Part of a small language model's weights.
Size: 2 heads of 64 (1 for keys and values), 4.59M parameters.
MLP neurons of a small language model. Each row is named by its layer, matrix (gate and up: input weights; down: output weights) and neuron, and shows model dimensions 64-159. Each number is 500 + 50 x the weight over its row's rms, rounded and kept within 0 to 999. Numbers have three digits each. A neuron's up and down rows have the sign that makes its largest values positive.
After each neuron's rows, "fires after" lists the tokens most often just before its 100 highest values on Wikipedia text that the model never trained on.

L8.gate131:491447484462485473459528494573531468504446493522538460507505447476516528484520538580553455440599571481547555468475480494462493432513343467539460567451482485540496519447405463477491564469537557420512566524453516513446522575519500491549488546562517398576488455416435555452452514516478491476
L8.up131:436495518511501515528376479500470488533431492470522513521509474489542571532571435451513524407541543512408511485521563479488462477508478501592554530465527541490425438403532491459530474591562497475470498462516600535495494538508532490546475560535476557512623403454435453412395464489442477457
L8.down131:572527486481456557488581605524491403545562547568602433482522603439470471517576541480553573444522477410568498526546450560480475550464561509564413565492489492523539446471524461515518476499488527449400553544492501484581420418430498509505572537518519529508462494543559444458447488380335449422
fires after: "p", "oc", "h", "op", "it", "ed"

L12.gate114:493498525555538511496576568467499490485506417450502451504603606559504550537528553518440434456517495577452451454441524550463525519483502422470396466427461507434578445524461491526578538520476459436457473460458495472527435530560433519485538473531431455513543484429553440444542487464574550599
L12.up114:441471561567493509530519509491489544590429500407553444528483502514445502528477438581394478522476544586569475516534585523523380464411487500533447483550443537485524451512540397535526501470559539552538516544496479463508459457550446544440569495460361506430528478481515445405451496512441547579
L12.down114:459468499563454440460495498442605546479551522450500435480527558499536498509530510475467470399507460496548538553523443520575489494526555558525415463530546484557470528442463570483406475485366484525529428502521481589408469529471567507438503472478526567524422402435525458482568529490561446517
fires after: "p", " f", "d", "a", " le", "g"

L2.gate397:539436489468457609590581577494476544484459472474569537542489419544507487528484557520515463519511488491438453480474548417594497551525562571474559551428531458497500480492475453480466457482520500562546476630578520512436389418500460462446459405527428485464433443514437542527557467411480389532
L2.up397:560517554453501446544445524596427507574613554512541425472519517464454571543512419533573503440477492505520364586539487537487495534496524513519529362434450460468592534497455515470554509488497479479440550572503337493506523415460502535483412482429551506535546513488420555562516552444593520492
L2.down397:395521557551592486506466460497439473451405469537478426541538447502439454481466484467494491555488451471601562484507574406508429517505496429489480555509475488418506467450557533543455473489538565443496458431504505531561563509442495535502467545531455407483507528562626538554562512459460504501
fires after: " b", " ", " B", " w", "r"

L9.gate344:546479526469550544520534447415523573524461320445504575458560476477497496497553461635442541411631484574508453575601565524510559504503522479517548585460445479408501507484477593542498548459472510497547530425494497606469581514579563524452545460528503498488499419585453460554524495553514510488
L9.up344:488436457467452492568414500570481531579569515534466500535540450473427394459592526472505620515529529536514496506498450511496484458486548514502611533527552561476625551472574506535492536610459482465463482480484458502392477479585479546452390534490553545470485447493490414529486465431576534547
L9.down344:419458458547444472502504511530541495567429479471542529432525487516486557419447532513479542466519412514498511493468412485528507428523450516535522491432416448646478481559546441462536600462476449463404481445405462529537455522536369460509513511407483439440497530476520481468566421513491453502
fires after: "le", ".", "f", " re", " f", "c"

L2.gate60:466501491508496456551423516484576504583505514473390398554547540552557534476588524514512467513481491491539566483386609505457435488487481463456500508481509434515434507440619582586507407483484595530576538435508460437510507483509439500448552546530576578525454441470505541519476494564529497511
L2.up60:575486567503454478535461514493619540439600479601533524434528489569528471493458558354536502542500509575496355558462471458437548552479510571460513449470526540509433439559458476460482504462385492523583495481464489389489576487448541562556528584465524452511519482498554455468440554530493454554
L2.down60:451510518515571531475492535513566588468426523451512449536494469435462397525530502550603447553519537417560555511516553519572431464463559508448490435517444554513465493507536576445498433418533526539570439504536471512532489603537446456466517481499499478498411516400538593524494565410476498484
fires after: "a", "o", " R", " D", "i", "il"

L7.gate123:529584559478424461429505544478504499509557515406499536529523515519482566619451519493426504442473445458463577538462473515494554472449505525470516426468474599530521593449443428459503442451418511538518436511494456485552446463456444515544523483528460406527548459491508592543463554476490531384
L7.up123:529434506442494505483482412428421507510534481397505489600468539576562513536543518531488553494448512497511594461554578477512538418411503535468544493536499458481434540571419456506458489528476530461573444515573495544522439482549475466579515524496519466532505531483477514464595433369469422471
L7.down123:472389494360453515417478535433571529476486566515487533489427519482446445574448391409526486484489521547474485552493456537441542481435439523478595486500454430550466533506488560458562518500511501526474426641460508489520386478528511545467552562554534440574485520561459471503544479515458533520
fires after: " T", " t", " F", "ent", "n"

L11.gate322:443505493477438543559525524547407438454491535564553520566590427482551427533465474536468517479492559451529502450524350469481542537531493444469471519470472605454528547474461511544497507591490540417461492467573452492507506460601581480524404413474471502533453572567444512590433549504489470546
L11.up322:527484483611587624491566488509529560532599629480471526513491447477445526500373509552539542591510482528514498445454480495493487492445459471538566565515542410468582594467508543534450476463583475501511416471424517444370499442522597440505481468554450470477493515509425501498441499469391507490
L11.down322:447463535548578486403432507464550499527558532513559445550487519435520502479428461424562507456401525595576465493507489482479535492520488425517519597543411531452458496510494495520500583545589524369453550565567409530475550525585513583447518520614566486495528546450498497494427558423585493547
fires after: " w", " s", " was", " c", " l"

L5.gate63:511535552415450533495521522394498540530521440488592509547469489584532509542515591542460490520506595539455366415502484473402507512461597575546437404489627374548487442567468478470524504532452532515467465450496519442424496499421424459473461412468525559417519483503523472455511640472487557512
L5.up63:571450560537471576557498576519462453514454480529500538551541463498488406569493526538529556445518554584464352562496479431567440424542515509418584487470502419480481484566437438495452502617473532648506413569462494489541514466418441447474547499521531577527559548414432523534537518447531451469
L5.down63:467484576504538547498475418518470509486537484583556465419509581415442490477455478507551519492520549413567572471505564510463443494443479461422445494478454501546406471612547570585415499567506426492509575503467466508472524451513396539531512537542588487539464515481474414404453491363448518533
fires after: "r", "1", "ag", "g", " B", "3"

L7.gate395:464445486487513473593497499385468499449464474405631513482460547491453466519481566570472464468441620542538381548547406548566494592517464458518476535563468526570498370477487509476492501469572497405483440472526480445521521461535569517535548495602496576473494543419533451447473533482538549326
L7.up395:479505422472497452484531519390494464466500452534513540479458512464492469567430484509412512458476561469427426507448494480445538590478560314553588515507507569471479439563520398550506449465524417496525549430534539569481432475471586577619502501603533478500537464466553437463482525538550553467
L7.down395:473568514599463560591423491478451479459427416521510466529563546549403517464435456535518585562532528527548567429543506480541547474514496527446407446596529415511507554543530487470479522545432514436399553567470463532526539536519509603458536468428467497480467537501613496521501485473463490484
fires after: "am", "em", "ap", "im", "om", "en"

L4.gate226:444567492483481393491497467512494427425494493458494430528521504410519520448450593494437611546527538442495490481478577428547443574479534439484392477380538523511503463496462467462464526421570505472481548488568562533493537514440542464450516537510535453472570482448476532431512572510415460577
L4.up226:465469467469545493500548436554448485473535470426504443491459504483544544563522471541537562488595578475532517487516547561474469538534543525499490506481584564447507458542422441496502438472593529420504485512596414428476395507505591462491466517526542528401503488366430595463487509601481585468
L4.down226:442486512510622463516493548507396428591517525483456482579403392508468542457480419521588473519444433559551546499506481482491546486471468437493524610385501527495518559493491489506561512498478484542511539539453629508537481535528593567429450480520483447610493475488436365577511470524559477502
fires after: " d", "\n", "c", " D", "l"

L2.gate207:574495489652555467556502490524422528460546441487587515540437498435498534455430610556381456460554428498456478546468448479470498599472572564481520499513522503372554469568495481483480439548555512575450494481503398508493533533510414551480433514516428549461451507436509559501504563439437580511
L2.up207:480484498461404494473557473512479539457436558499553516455514570516491506413527552534470470432509617528419499472452489474523488514428564414540505512519542472492505457593543516461492423556532465478435536526504569565579575528414480510505468564423567558553530524452430503471488593504547489569
L2.down207:528481527496533469533496533550483426548490504546438593462516476536523464580494515538521501563504430547566502527528536572502525531548415478481457483448463469533545502467563580553501548500422446471534428453511499483418396533549524595461460524575483469398449489489577490546440595439476486447
fires after: " d", " D", " F", "l", " C", "nd"

L8.gate285:449475481587488431543496576582446542541497508529480548427497572557508398443550427390478554545524578536566508490567469426494521500488584484554445594497567467545605586502509514559480513525487560491501446530490499436456532431525444506526488490513597585526497536440537491410390438514573461504
L8.up285:492495420513593440571450428586451433511452507522478506500520543545559444478458478493540494491534379503446605448449489529523534542477510567565372501582537480455552536416547527464521438608513481527528513513419492467513517567515479599516544480522565512486543558500560531450551440524442430473
L8.down285:443541582531507547505444507556551537499494588646556555473454452440548402432514453594404548399458554513529406518512535428419521519525446438510524486473514525521553537417499505547503508498459419495458521515545448551488511516550504479447511560521597480543523498430544460469400589547471532453
fires after: " ", "–", "/"

L5.gate180:549566528449503560481464556559471488515489553449432452583473494563526491547478553521519485515632554415502508509475444465471455499394488363622463480520498527461475520388466475458473492504483595511449424508477532484486525570518528494434527558554529451527584508548572586542406602529441464433
L5.up180:589568422570587559532499450494511415419503496471510492463516606559555507534497510475460415446532506498549486489477508469472527535486501486634539456459600568521467548522474398554532522520424503475571489448486498464490506405465520563440446514417526448492422502597544494504502520498547522444
L5.down180:507509519474533488501526479554519492538615483482481492570610487519525398527522508487417433535529536534546475472498649374482588465504455442482482427474448506470505536542458575502518430593506576461569452512518491442420544466439546517392566590452484417506587493396543453491440473502524544510
fires after: " the", ",", " l", " e", " The", " of"

L8.gate248:556504581525459495419458495534578479523554411420500493545523420448503490525477533586539601490480512483500500594403478571446479555510473430509508499587390394524467548430498528506505556514512479506439634477489533519465583541513478498527441526378416473505524485549494434494527452456517509448
L8.up248:602542559463494595477485457527490483477480456389554503607519449505416506451469463538525488608486551524580554492397529599505469556473582508506520482522541560592551452395474421531477587428457503497528499482513468538410522534561484542424489439509432506536449523512507481516497480505520441509
L8.down248:549443440438498465544521496445399579480400505523471563493554524527491565450531526562517495435568524454467416570448429516535579597540436536444437517475425562435540429470549399400414473433384553539503560556410507513499452480492502550504472425523503538432544566512472595556559519529507466441
fires after: " n", "an", " J", " N", " A"

L9.gate212:364489527487488463495444421366525510521519504435467534559591418551403481636570557459501519491525539524503462502552565560439547537516515537505467525557438463530551494474508530497518493551569567411476462479539466430487452438482421457512456544515554463488541411439590497552456606469463552515
L9.up212:597500541445476469537580423454496575500541568375440444478551454476431546516462486544515400437532573510544498536497498489477386464515532476490565468532542545506605511516439488539537526552629553492357512479450480469471544489490537549581470528533525447463492401545579437534437530497452507511
L9.down212:464560560467627504504480428517416484559548497509428425526543491471446484471442526520513548485468492597470539515506534506532465475503587449422575466449382589520552519503514541454511514479488444430433510520501491552461471580502488471557469488430457509546452485519455441423581543591519446550
fires after: " g", " G", "p", "g"

L5.gate396:554509454523618474412474569492506522447523450446530607460463447461451473478508504502506550429467568447490480493592536508427521446579496521519580470527510446574556581405466521485481495542542565553516518476509481510473555529533410447550540512542478409510463382565593517492517436424514560527
L5.up396:462537530446498506545448463479531529575497489495505482543545523572517412532537565586450611393532605434570498493473461454453523478516447594532498524445557469437605503561467505506507556448525488461527505441407516536470454529533456488460500489516502503458452569480481526540596461539576401483
L5.down396:502482448434469521515448396626500617493494542408486504480498551456546554478431516480487528481523448415472412595403446566501567509446544483386479528451537568460493545456500462579480482411532582466455506558535459535581517515498501515565490458555524496459523423442538440390569518461425493518
fires after: " re", " f", "all", " an", "ist", "st"

L9.gate395:552432591507473505468431560482517534535429388532555525457549569633495504431532452468528524467410556381463485499381476543478487482476464457408482516522510483503519494500508452444447520517494532514421490481544496521444488473544523465457518545439458443457462477523580470511539494533498482474
L9.up395:518407516489488519481533503420509528514460457469680480413589532446473573581495447459480546490468422534553485526485503567537511503499471454539464531550443471476479444475552435490437499539469631459495490520535544445446450490431460488425530538430497529484494517433525422415510520507490472477
L9.down395:487521499584551514481416567433466451487443538473515550524507601492509510515589478495524474489474533374426464434476449505545548535583501513490487555463495512466654497380564427447487566498416532515468462550441450500470543509512576497499468495488390434518594427559449534613589510377535386479
fires after: " A", " N", "h", " H", " J", "N"

L2.gate191:453461436555446414558490507492543454520535531545499487516470482459486514453529515464436482510575437568492540474532468574479423572581424531472503535397495495485506536513428499438472518497415539570591556498535485533494477464539602455489489620520436422397594521518552535514436472495464507573
L2.up191:463454519533500519480500464440496458448537513470460475479456533449473441504546462517484537489583610498422500508487417454473502498468510557433485558390494487524527573560437448435513512482559537524557509507556511480447419425469488551416428496538538459480611556496463530552437520472562485489
L2.down191:560546433483510544519516487489500468457520473504520544593472569517439462492577546471519398433629546375410504464517557553546570542482533527442451509585542547507537541543475462488462414557459499448534492497465486493483463617519603495454540536464504394547511575561468419503545571563461558536
fires after: " d", " R", " D", "D", " f", " w"

L12.gate198:484466515459629469526420541402555540439537488541489492523471478486559577616520543513472516534464527473518426492532424565544411522587494375545443538552571516532575465478508507532490477511494501457472569468512516536483595511438508523536405553496432461482485550484618456534476540453425445578
L12.up198:497570594440504439485580600407574541527533485482471547514581469498545578484596464489456413499488582486441516564480537531458540515513472468527525429565446580578487494467422419506502507485457531517580526433457464506465562576412520485565472552489500479525520384542478449577480457443465470474
L12.down198:460549487454536444516535492484434563468495475536508560607468501419489442417477530459480593494475570479487543483458543488579541543520498527436450449412570502431482493504498499517495523477454423468592549453499485504451594491504439498481526473449534479480510514472572515520481610472542468493
fires after: "em", "e", " l", "im", " de"

L9.gate178:496482516463467535499494472442508534501480500481558506475558498607545548486469537494604536440488488464436532497523534431430429475557549501469437490565524487430530519479577540555604470533588553493447496559572582510525514529475442521522469473478538619464540474396539487578425417519387521466
L9.up178:467483528546515431516544511391548402500471500549627555462499449478552535544547494519454457538431559498514519507571492482498572591583496518512522508571538445483492398432369463524480442503471493442499478482503578507495513449529449510511524494611532434517506449493520481551494582569563476525
L9.down178:564589527522636592510550609548604581562528530487387440485522549420479546428489434517478462508556504492500428516436492551514448376433503537374505504446529556486466535578500554495515432577525526489482526521537507481490485494562504469418486415545484567532483537482394518447535546478497596445
fires after: "iv", "ac", "r", " M", "g", "ag"

L8.gate283:468458578550451558557485510471619481401588512529489573443407531497454524475504427443494500447482465439441535488409566528444449539523583582522438503507486419460456547514507446456535525590529527504566380580494567405471510456534463543549549482422554520542474421528558467519576547518496534493
L8.up283:487500496455520451434488496534460511511591492527424505405529625562496436469427486560431481536471335561428504412491541486490454539533543476544473479471502510452428518530501457492442553462549546611591565425530483489396499530474488421497510434494481555472449509510570535502572500611527473518
L8.down283:524457485509544530543536516355521609523538465449510462513490480497545568430560484508478540453519502470517501533493616482488462484481501427514438417573534550577530498435505483475462549481431534522430479453511443422545472472615454562562466552498557408579562500571486505480419489489506595495
fires after: "n", " t", " W", " T", "ro", " w"

L11.gate160:515531543545489534499588551581414505358462523547503458520411451515531510558414539464445386495481446404560602501469474561483476623509475510509534449489534493395430555502496491543527426455510489424547468561539494525453524531503448476549539502503462476499467490587506515569441501504425453623
L11.up160:552494551475588462513596490474540528443472464554530535433504528515580423543454470419520572452491554524564553559520431495387487593450411491532540497570505470490539535474482487547500528527464478477478511504493474454466611486492536390501535485474425438540517445459477473577447489424500516506
L11.down160:533556407544587477525547504466463522628539515487450546500510443452470566499565497509539514495563483579482544431516458544535531349428492446523373534515565407456433503420501496468396486546602511557464504620585500488484472456473457518528387503554564492481492454587392513535507514601444446488
fires after: " S", " s", " c", " C", " ", "\n"

L9.gate180:478459547561511518457467439458521529522512475491481666423471538467545529570512555366549542416550459495517538540485492513457542523530499573491465500495516520542506498455427388501501507508524527574461480520469517437463436428524487579548486440557524499498442405518439601479564485519460529588
L9.up180:447502598515538516422399439508534507482480450391508485525528626486429472530569510515487531400506395521588508454569494467502493509488486585559433437542420516547560487487466423467538423527550442531556492425530465445534442508482541464614507391497491525534554430537563509466508470618423386443
L9.down180:550526460479431525394482554454567514592516390491450518441468443529555540500462545404548483531504493482544586422468426526477563581491572509497474503498505499478524475547569542542557498489398476495488455578601442444423491424459501535545583568482635519588560546535494528518516547489469400615
fires after: "t", "c", "st", " T", " t", "ri"

L5.gate42:522522439497452479465551534518476477438535430579480527496544534429491480352499447491531492505544543420577582573457504548499508490488542536496487551453489593515446432403548422512510458540655499533514434452446418529508537454484531437510482493506555434495458470558506532539420464502501626590
L5.up42:600552525507509504520440472533515533541610443530565423502662442468523569538536502448529501514504537432527478520483527436477584496481467442447457510491506355498497488515469533522521429399537472516508529437491539508478495479540513512509576483528516527545445550561474485452559474427600427442
L5.down42:553443504487578537529520513520489494518440562561416488486491432489546489460447496453587458478451506526509522526558456544535478363453520445509491512512500463516353468567419559417472400485464478532507415503538463470573495415522538459565461619493429523464487539556511489434614498418481568575
fires after: "ist", " C", "st", "est", "ry", "n"

L7.gate192:562516475536558504569509542537412519473513438509409556596518465533484565517487417479540515568466493485487570525534479559504416386489463472483465545528480569505564496524429531483579498516399555491473434521462505508470585434511460547435476526592509437481536574522507530526594455461504529473
L7.up192:472517475521526467514461464511463491485504474584497528493542605463516457505467416492552565508542520517556448592492487450515504472554449578503528555447414470441526487431420539530484406530611500498500514541486572551427541460469494507483495565543437429638604550524476442446404532510538519444
L7.down192:598495486500554466438516469472501439550511473492599518495481607551432527508539524468411478468428427420444453508445535527495457514541479569506523528398542514526510387481539511450481562476416456404524471478456356549432441513505552491444513522553532533472482496416453479520557548509512448395
fires after: "ed", "ld", "ver", " in"

L2.gate48:442598551464487467440447503470431487548542543481501469465633469610506532546523487510465449488510528585502526472442505521503505526510524509533434484469582455543493497455547456561591521521506473488438428523467491565502472526477452470565408446605487454515457526437599389400529492428425458515
L2.up48:434503572482535563484404483486529478576432466529579503502414515541508520461486510536458512463465577480468506528554452447448558469458435445505466532505484512554571531609425418513490549523565449515477641519561429421518533448490547474510426563501528533494475487556565569511567538421470419524
L2.down48:520516392460519499491479407461461462516410487519459506512448489421516547521478551417571447485497470443520430534477465478451498561519488565540521506516536538467533448430421599417529487543476494533546487520424517549548563606484594477433460502481495583519482592472508436604517581562574515463
fires after: "c", "g", "b", "p", " t"

L8.gate442:400478504608494516543469496551547614478471399466445482496464510456563532485463530540388563389578426494516476469572468460504595401524567584498512461547459470564520458513494531526532507569449578488548562450506489578399451518547446484521581540518529570507514514533507477496492521511515490401
L8.up442:515528531548465534462464434525501465512517436459517458507413403592471518493610540545457453521437404568546546435437488590449582429458579532485470591504586500461501474399565393489494525429472586546523477435504511500430506491468564577394441555517553530522477435506472575454385497454420501526
L8.down442:507478503521510577487489520468471400590492455535536469476541591523436498450552405541549550523496540480645430506541446539522451610475488562528527485452499460515437420559518464473554473480444502510493505484371486464519450482561525507552464559442517521496454460380515517341559473462542526561
fires after: " h", " D", " ex", " O", "ow"

L10.gate76:554514423427511561563401550465534539448547438549498539516459513572506652524528621518525467378550485486486405406599511492528466445498495486559532519540466487537448511541460511517580515500487547467407477482468520460410462494398456426516549504481515515393517550422476437461460555526562548571
L10.up76:455478510464516511519467528505481557487497567492419492443493510527460512489578612514572539458490472507509539551475586567539435589431531501538483482513549584542573467505462497563376463457491477626432471472556502472455500513433397606568531455550454491460502442494377495508620509429531455490
L10.down76:505485509486478565556423550478580425420517468506475564457507507530475549498469465497493494386442560530450430384518464469440494508426493498548476453511453575406440536425420568491502534464505465475564500464483592460458539534419439519509518597518536424554458519585469482525449599427507538416
fires after: "5", "1", "6", "3", "7", "2"

L9.gate429:435423567553468600507498568507412535489549550452561502538468553472602458500564475607522521424461568472460596550508561428478448484593509469547512512461550476525531494554536509531490528521511544449529453552495418372481534498511522519494443530453461595435530463481504465586463442375367435440
L9.up429:525496524621509459463460474541523437643599542477510498531444460565552534383451477426522473491548481453493606476477496560570541469497525419541572460601479553466389566515464495440459540414483495433506572503493444435431503519431612467517497559582491457513502583529444568518458462494443473526
L9.down429:581502488526473602498451626495551576377434497473530446532449481428431556543470428475467468453521486566468579493548451481489470549575618558501415554502464475462428479503458441455452560478486486545489582491551430544501515494567534433466483440464521430512598470507472558490506544458428501441
fires after: " s", " c", "il", " C", " S", "h"

L8.gate240:514438590426527628442520487496452471463502476457472494519512540447576544438462503545491563589499488435527483492549498423505482507528480581427447459473482495493494436534450549492545495633558476431523475519466433493381493425474482504483509575540436482521488431602420543509412442548484423484
L8.up240:408569526525517649473546539477459634543473527560530545482564494481393552470476493540452571529513512425554440435397485526544451538508501535554506522413549487461550489527470466554528503571441503465491431347410575450518557529501489494460443519568450471515461492531529509538537488467491493533
L8.down240:473494494403441530432575454493511441459503519531493523582504473527527447580496488469488528453411561418505525423442526409523573520449453495563552537491525523429584531484404482430424443501484540536495593539500457501544499514464489527545513532464526518525581497462427525621469453562529369567
fires after: "c", "-", " C", "t", "on", "g"

L8.gate330:462564617438472432463496508558502536529422495472472577539575548444490475542427545474564443557388545525443582511529583542493419451497467567536561524411556492469456457447612550554479466562509484437471490532525470456525463477524544433478612539489516554503484533549611535511473393500530549502
L8.up330:555544518482493460499455507498450459489490470564460496452531517549562569497417499427414471563577565581481493486505631395497431501457424473508561460494570498519456513422501481586510481498427558430507422524500456419463473475559479521472452556459448499520596505505454416435519489520527487515
L8.down330:526466436442527519538550388537454504471428495529480440560544471410506410548488481555506527469464403479435555491469482419460538555499533398459425561507553540601361583491585518480469501489536473558424519479471593476575449467527506523479494434555569508471574548471505533595496540508472489460
fires after: "on", "ir", "t", "il", "i"

L10.gate380:358515528542456466598541580497571486531497477523479453559450540450445578610533516532570474500486588500465490494503524468479389535540576445516473469480514551404486483499530582562391517522396503469481474537519476455447418545416490468516493511497519490447532539471529448540444572539471583426
L10.up380:536512586531555441558511520512506542472444489507487517420478512582476593455487433488452459429537549502543515590509450466484464491515459514444498533564402454504504567372437524479531528512481429444483520415489496568495559365440530543486508464444524387446443560399525493532519442558547571550
L10.down380:498520565484487511522489466479534517461504536534429512587554508522515479456532485434435532406324557526529410390530460511457562532517480451483483552449558496520517464441560558425458440456551514476463524506486505528523481500507470456472429503421498591587552495498456524415478602411531402479
fires after: " h", " m", "ec", "ain"

L5.gate255:500532538550564537460578590465470446477514461508467411478507513452514471502532489462538506497588530560478531492567514638432424525543412465530572532456447527512535606520534475522451538567481490508599538430538469514414519545536499483544536567552574445507378451436498567561494450441471503565
L5.up255:564518428471540525532427482480523507535468541489572480438486499453480497440527507456509413481509489466533577508486498465510487540468524539524514447433551578484506457558462497387505458572486542410410486500434581520540484523433400417470543550668503559422472484561575500462515573513479483436
L5.down255:470515611533496557478578470492407455476438462454519463502528433505427517591456476462524555476498485525433457497506538549500520470489461376464433434458495571537474511483529473489539436450429491434528446495596545570501544547454543476507470503537349584453453458505529467584559484437502542431
fires after: "oc", "ed", "en", "uc", "our", "op"

L4.gate314:487543514566489448477486555510419453498430442572454366557442561441577571481605486485438515469565424476513552494561503490415471505469560436495440561434461512541526472489469509480548607466472460431568537438440589442408489494496543464506531454560432555397537524451507510626527472499601525493
L4.up314:471543385449409518505534500542536519546517370473427537459520529530509483521648472560515540613549449518509489551460475522518488469520596434468582474573506509491414593487540537475579522423496527602532462520458492420458495501572532536448506410613526601489456545452515377556502459556441516514
L4.down314:444493447559450476480511523495517597513489478549586478593435509487504581440507470521510544470501455450476427524517513636465572491439484486548409503404440537523542520477557502626558526485443441540548552509464473508433492472525465498570493503470480510479431495552483506531524432432486536486
fires after: "le", "e", "re", ".", " se"

L5.gate302:533499515539505419468499503535462445521488522473525625536516502440472466479469499386538503488572473491445539492490392493554476529514536463468524510547446546487444463446530513456594505427481537510512457488552461577466470488499533540450414535603474494521493558436455446492466426504570469504
L5.up302:490544513601429505435423467507449476503568550534538572513558485515440467438408508518392453509508459532553470511440549480484428430498514549525483598461515560590521487461491515355564503456514510537568448467532579545405481508511472491394466518419488504583507483529481474541479515476522645424
L5.down302:535601418431497479504551485523457542554467467527576475520506469423469473436477485527489521530529481509428489587533448533510538529511468431532508537569550448495483490488508457585581484550470532535427539496522471587559576527420540492413565457555445538413423457446398490508563486488543498460
fires after: "ed", "on", "em", "ver", "in", "en"

L4.gate419:554462451489548509528467534476472599481457501509469575572478538519566396405466550461505448514497447641433527524480483595498475520482476520485486497484508470495590448513455455377549465501504449577467417445427512489534517505515510469430524468457497485491527451433438530583545553590543446480
L4.up419:539461395496500479625517487651524555489540537520539545506549554504468544509487499572488576389542479535444429531444436530523488535549514494450420489487439445523502452509461508490455469546500504504453555482465384507454589555466467514443441473493550512469544561481504549558432522500478425469
L4.down419:527533435471542570429537462443384555530374543566552439467460514547463507545446517493415497449483468557451504446524493517436483447575478595510561479477549441505510449548379566380562513449551460446424460612504504540444462483565556541449479529514457485500504466526557525499551492493518515508
fires after: "2", "ur", "u", "3", "r", "um"

L2.gate67:549393463510592420488489488556489543496523478480444448488418536439456486490415496397535482424606472451453519589483528451433517578583434583547524504437472472432469483442471542429450509395514507517514516411450483541552518553501521430481483568572504452576451508492487503512540593429586499516
L2.up67:578502483515573426468419465527526554471547507540510429514430491489465460496488600439504547537587562589488508492617474451546513432472504511447529488499438458483532410482534509470527425508537484474480492493561549560576498516456494504551527479529511458632490513390404430489484510574525487524
L2.down67:501514513488483502551444510457501532525461398499381443483453463550458467536551578444544419395589643563530583516541487505560532465502473448425459454508584500480474449545469501562467527534601488487564409506487488548461499512507486512536495506394433400524468510512454504520494527541462482450
fires after: " d", " D", "nd", "d", "\n"

L5.gate437:449525583554564518522554487512444466565520431477502578507428497582554485493435507485575450509488498532579442550553467444515498456488479575458355528570424499453542498594426564406594376430487497391526500557452541448471563490538580443514550453490521471546479448539505528506444468547531461429
L5.up437:426521577521460480456527632479412477450487578445535473477542508484460501530525421588436550473516477436481492529396531476487551522450461461561512472497465535487554527520441483505574492569572486571460456514496542444517520477478465547541450438536492342482527518574525573445497542507559479531
L5.down437:589459476467502516519588459559454445564494508379510541571371558394516559451479602517530484553498486452474522512562466509552500509616556525483577500421506426453474582522480525515483364511474528474460477505482459604477532452516466554545584516500525437458494504490535487459487495523414548539
fires after: "ab", " T", "t", " t", "c", "al"

L5.gate106:488478533469564477475498438504474607498534571542475495527480527557540548416490417455499455488500470576516475493485470494459582515520504483490552465449547525530586414526523481514532522470562515511569360506548479454496480434540478515417470584527501481493561538536659405576512453451494481504
L5.up106:481500401488568529593499460496583458518491589567577430525538504559427576545453453509546556401505481556407522523500508512453460472492551384505471465548535529532566453532469528501544465426501548551568508583429561495470492483457421444506467480526524466509457443531563474439558488487503576549
L5.down106:458584518448589546385478517465478575516499505482508397459452593589471546514528425506467494429437521522501535508404424552501410473553555458592523466570502453569626565441545502430498512506457526454543453510546487512480463506455576512504518548468419522504585575562551489526509589479501514594
fires after: "b", "u", " h", "i", "r", " a"

L4.gate81:465474386474402393537437420556400560569509477483567503473441477530367495500499465528477519517482468617521512565483394452457538501473514493492457411468569491533452614513484538559437504497480524529509469552517502472522548501528479455473480381587528518461485548482553529519504484469454499567
L4.up81:482600523490446509536522435533579495492459517478483558403443400565556515548461592535500536403538451471494485457498525502542561519466483533547515445581527497537499508413536533549409517465516511426534403541445560406597535501591525538433462438522558456414460484429503530471552444488506499515
L4.down81:438481483509498446482470538585515397467501526476534456481549559486468505519440470588511498519508521484444503482487584515476452476479528542410478545482531513516506409577503558467625448504397462415573589483508395514460496453505587482550492450495439550507523596507523546443403563409436441473
fires after: " ", " th", "un", " f", "-"